{"beta1": 0.9, "schedule": "wsd", "final_lr_fraction": 0.0, "train_tokens": 1342000000}
MLP neurons of a small language model. Each row is named by its layer, matrix (gate and up: input weights) and neuron, and shows model dimensions 256-383. Each number is 500 + 25 x the weight over its row's rms, rounded and kept within 0 to 999. Numbers have three digits each. A neuron's up and down rows have the sign that makes its largest values positive.
After each neuron's rows, "fires after" lists the tokens most often just before its 100 highest values on Wikipedia text that the model never trained on. A number after a token or word is its count.

L5.gate2302:512500472529466538485525517490523549540549479487498533495501512506536471491554471516528522525512535511481514498534488520456465471516514485487516496527543533508489489516471520479526491481522527538521499521488536512508461487546486504468500502505480532525514474497514480468479475523511497511469525479456475494503502513519501491496506485495550531543536471476526482547485504441438522507511
L5.up2302:461503507496527498501479528514526445542496486512486511509507509523490494508460491504501506494458533457476481514516482474490530503505523473503504526495534519483442525499536497508492505533465491518444479486489525535506488546513508493498489545430494541521517471523494500518480467456480510524454514523470508489499491552464473473488463477433476477493485456452498496510520509490515483504504
fires after: "| " 29, "0 " 7, "$" 6, "4 " 5, "3 " 4, "1 " 4

L5.gate1817:533505492495480473483536526442478504493468478495479490520530503493516535527510519520534519534455477527513460457495493529495452490493488530561500500483495454474486507510481512511460509456557439518469490479497477510543457512521529491514515524556503534485530511471472492442550487519512512517487483454479522501498515488511497498538482450508466519512466514464511483564519508496509534518543
L5.up1817:515491513514502495476491515470527544471485496482501494501526476471501504556477491477528507484521483455515466520531517473465535507483472526488448510479489454480509465425504536480466496561502519545494499508491528531522502548517499463455503459493528485498489549499511490498477502561561503515485499522496471465469476512488476442525498432527510529537478494504484510514519506504434492532526
fires after: "on " 33, ". " 12, "On " 10, "\n\n" 6

L5.gate882:509524478523441508502479508503519507468501512482532513483481536504485486502510514512512478508494506526473480532486524499522497479500468476474486541487487487489492500472519458507509556487531467508497498498526505510492505496515501472491491505496555487474518494521561447525472520522486521467488462479493508482514520509515492444457491484529498527496497567504472520488493526528506465561520
L5.up882:501487526510515496524488452514542536459498521460521499523509500492494516522482521508528497526497534469554499513460469502493485468545546462494471524541477542486517540537528469483493473515505473455483537501507504459444487503497460528469492468506479487510485473462487468494524459491498488464532476481531499487523506509482520523499474504477461534501485502514491494503527501468477470487520
fires after: "| " 27, "; " 20, "(" 10, "a" 4

L5.gate2178:510533557508493493491482480513484478526528526521529494485479578524488483500521511505515504520483470479524517434510501485523465521493485499487497504510562471521501515505502541534490447457486528443470496514498506542465499479523499484514435516530456545536470506487437489485521528501541496522488490523516486524509482498522487510506502493481503501455490451530492507533488484490468475466485
L5.up2178:491491485501503551435516538508486499523491518514527463536547502486508451506512515473488487523517530465517500539537505527513502484494508481488485516481552530478504510482459493428520480534517497516527508467448500513481490502456514459491505480442516483503544558519511500507547485508513490477484506487522525460523508522493512520481532526492509497458498539551472468530496495507506471509498
fires after: "0 " 17, ") " 15, "0" 13, "1 " 11, "3" 5, "5" 5

L5.gate2055:501528492507507498488457498478522513507480490536504485482547511522503479506483431478520425500523489536521495496476494519468486492521515522477491493516547527470490490443476512472498521480469502523518497527537544493544540501480470477546483487517484537477469486498476531493529520517491497506482525484499500507527427477488522470494504515520458461493464487482506544517494539513518508513471
L5.up2055:495539507518505453490467518497509539533501526455467532488506506503494454457514505520482512490468492538492536510518485513472495499508494511513503469496496487509458506506474521466499523543465515510481511538479493532488487509475476468490530479529518511467467461528553457509517496540491514446495516540473502517501496509459528488515470548486533513485513493538511502521515496470511509486495
fires after: "| " 20, "9" 15, "\n" 15, "(" 5, "- " 4

L5.gate208:523506503516562513494519517479551492519468512491523540542473480542489516528514533527518500489504509512481480533480510489553510509496512487534481500454521527487512547474542508479501518511501468487511499488501464558480528507521522512505489492469510441490502521449535507512503487469548496447475486558489505491514495529489459507540496521497485507515471484520536516496503501481536507518497
L5.up208:549479498539510462500513464526494520474454524509495470508479560517516496474537501484464542476503514504509467484459506471475501483503504472495518474479514478502521510505510484514519553498519492509473491481513507495415455485449499516492487483484501520480456480476504505483489488509548481490515500510496485535526445484519516475531538498501544495466523506458486508512510512500489495489479
fires after: "| " 28, "–" 10, "0 " 7, "+" 5, "2 " 5, ", " 4

L5.gate1520:492494499470531514509489535478503566510530467472509492491494496479452470507547484517524517476466537505498472476474486503516520518485505542517454518528466469513462502518447510466478491524493534561475472485503565532524507474478475492496506510503474478495469538535485523510476461435533485500510499447525505539470530455489494514488496507491518490512479506500485496498552501477518516451485
L5.up1520:550519503484454500492493497472522526460486496502545454479498540518486504476503513476476496497491542480471502504482537499558480541481503539546468510521475508545459505492488505513457503498503507515447496490493510528499497466488541534478512480495492442517493543509501509504458477518485509482517540536517507522519499473499548508546514533480490537504547496556492512521513485513524527503496
fires after: "| " 28, "; " 13, "\n\n" 7, "201" 4, "195" 4

L5.gate213:480525460550485469513487489518506491473518460449482514530518532480490507496483491484508449510551468507491526465524532524520510486497547488474498517483494541480492541518482493513492511491518518521485460516487494524502486538450503494476529504535504510502461454536502533496477566514507551449492522503523507506489506440523470484457533505522506476518526478500493494485447477502524475521518
L5.up213:476512497546472507529514504515506514487573517495477491510514503458487466456520509514508507552526490460511498499512572521550551527502548468497483483498523520498456489556477523513504488485493501540533514503424455519508476526506480465512501504482484515505460534501546523500513494494511555492507503529491507528491501493530488548419499500488506501507539493484484477457500527466517515493502
fires after: "| " 25, "(" 8, "12 " 7, "1 " 6, "200" 5, "188" 5

L5.gate93:517477458506466496530534531456480472503518498507478491519494454478527499526532452519502479507525462486447512524478478500455469527500542494549479475480510499514507506498507500487533482497465521551536506497524512481467547495517503481481530477505535521508482535519537526492517504508502469491499511495507506519476491514502467513507543491491500535552491477515515483532497525451536473505500
L5.up93:481466487528487489543523511492514500493486487452482496528521495486564516493522504508494484478478479521471472528458537502517544502463488494484469471485482465482512503520452543545488496498463548526517450477503499476509518506488468520495454481462504489515503506512507484490459493514508476523461516529497483540504492477512519491505510546499476495491454489487531515518503523505582477503503
fires after: "on " 29, "in " 10, "to " 7, "On " 4, "Cas" 4

L5.gate1033:504537516516489557454494480512527493489534486540486506522493497484485476531495498476549548524509517518504484507498496514519531522496495517501455512499473513523544466487481493542483519483525500495506485490469536520515531530526478570462505451524474515540475492466521480500512462473517461483502562502471482526542476539528513514485460453504521515496498463519520503541490500514493494488510
L5.up1033:496544445547498494517488469494517471475530494531512521492480501496479441504454517541510495514504509500530510467475526491483489470537464456496495469427518497485484505513481490523538481557498502490526497475533559524470509475486491543495471503502516487549507487471568471493477484498546519516465466488495551516550520504514534497490507461504495527527493524500506470500525498458491511490475
fires after: "| " 27, "–" 19, "; " 7, "L " 6, "(" 5, "W " 4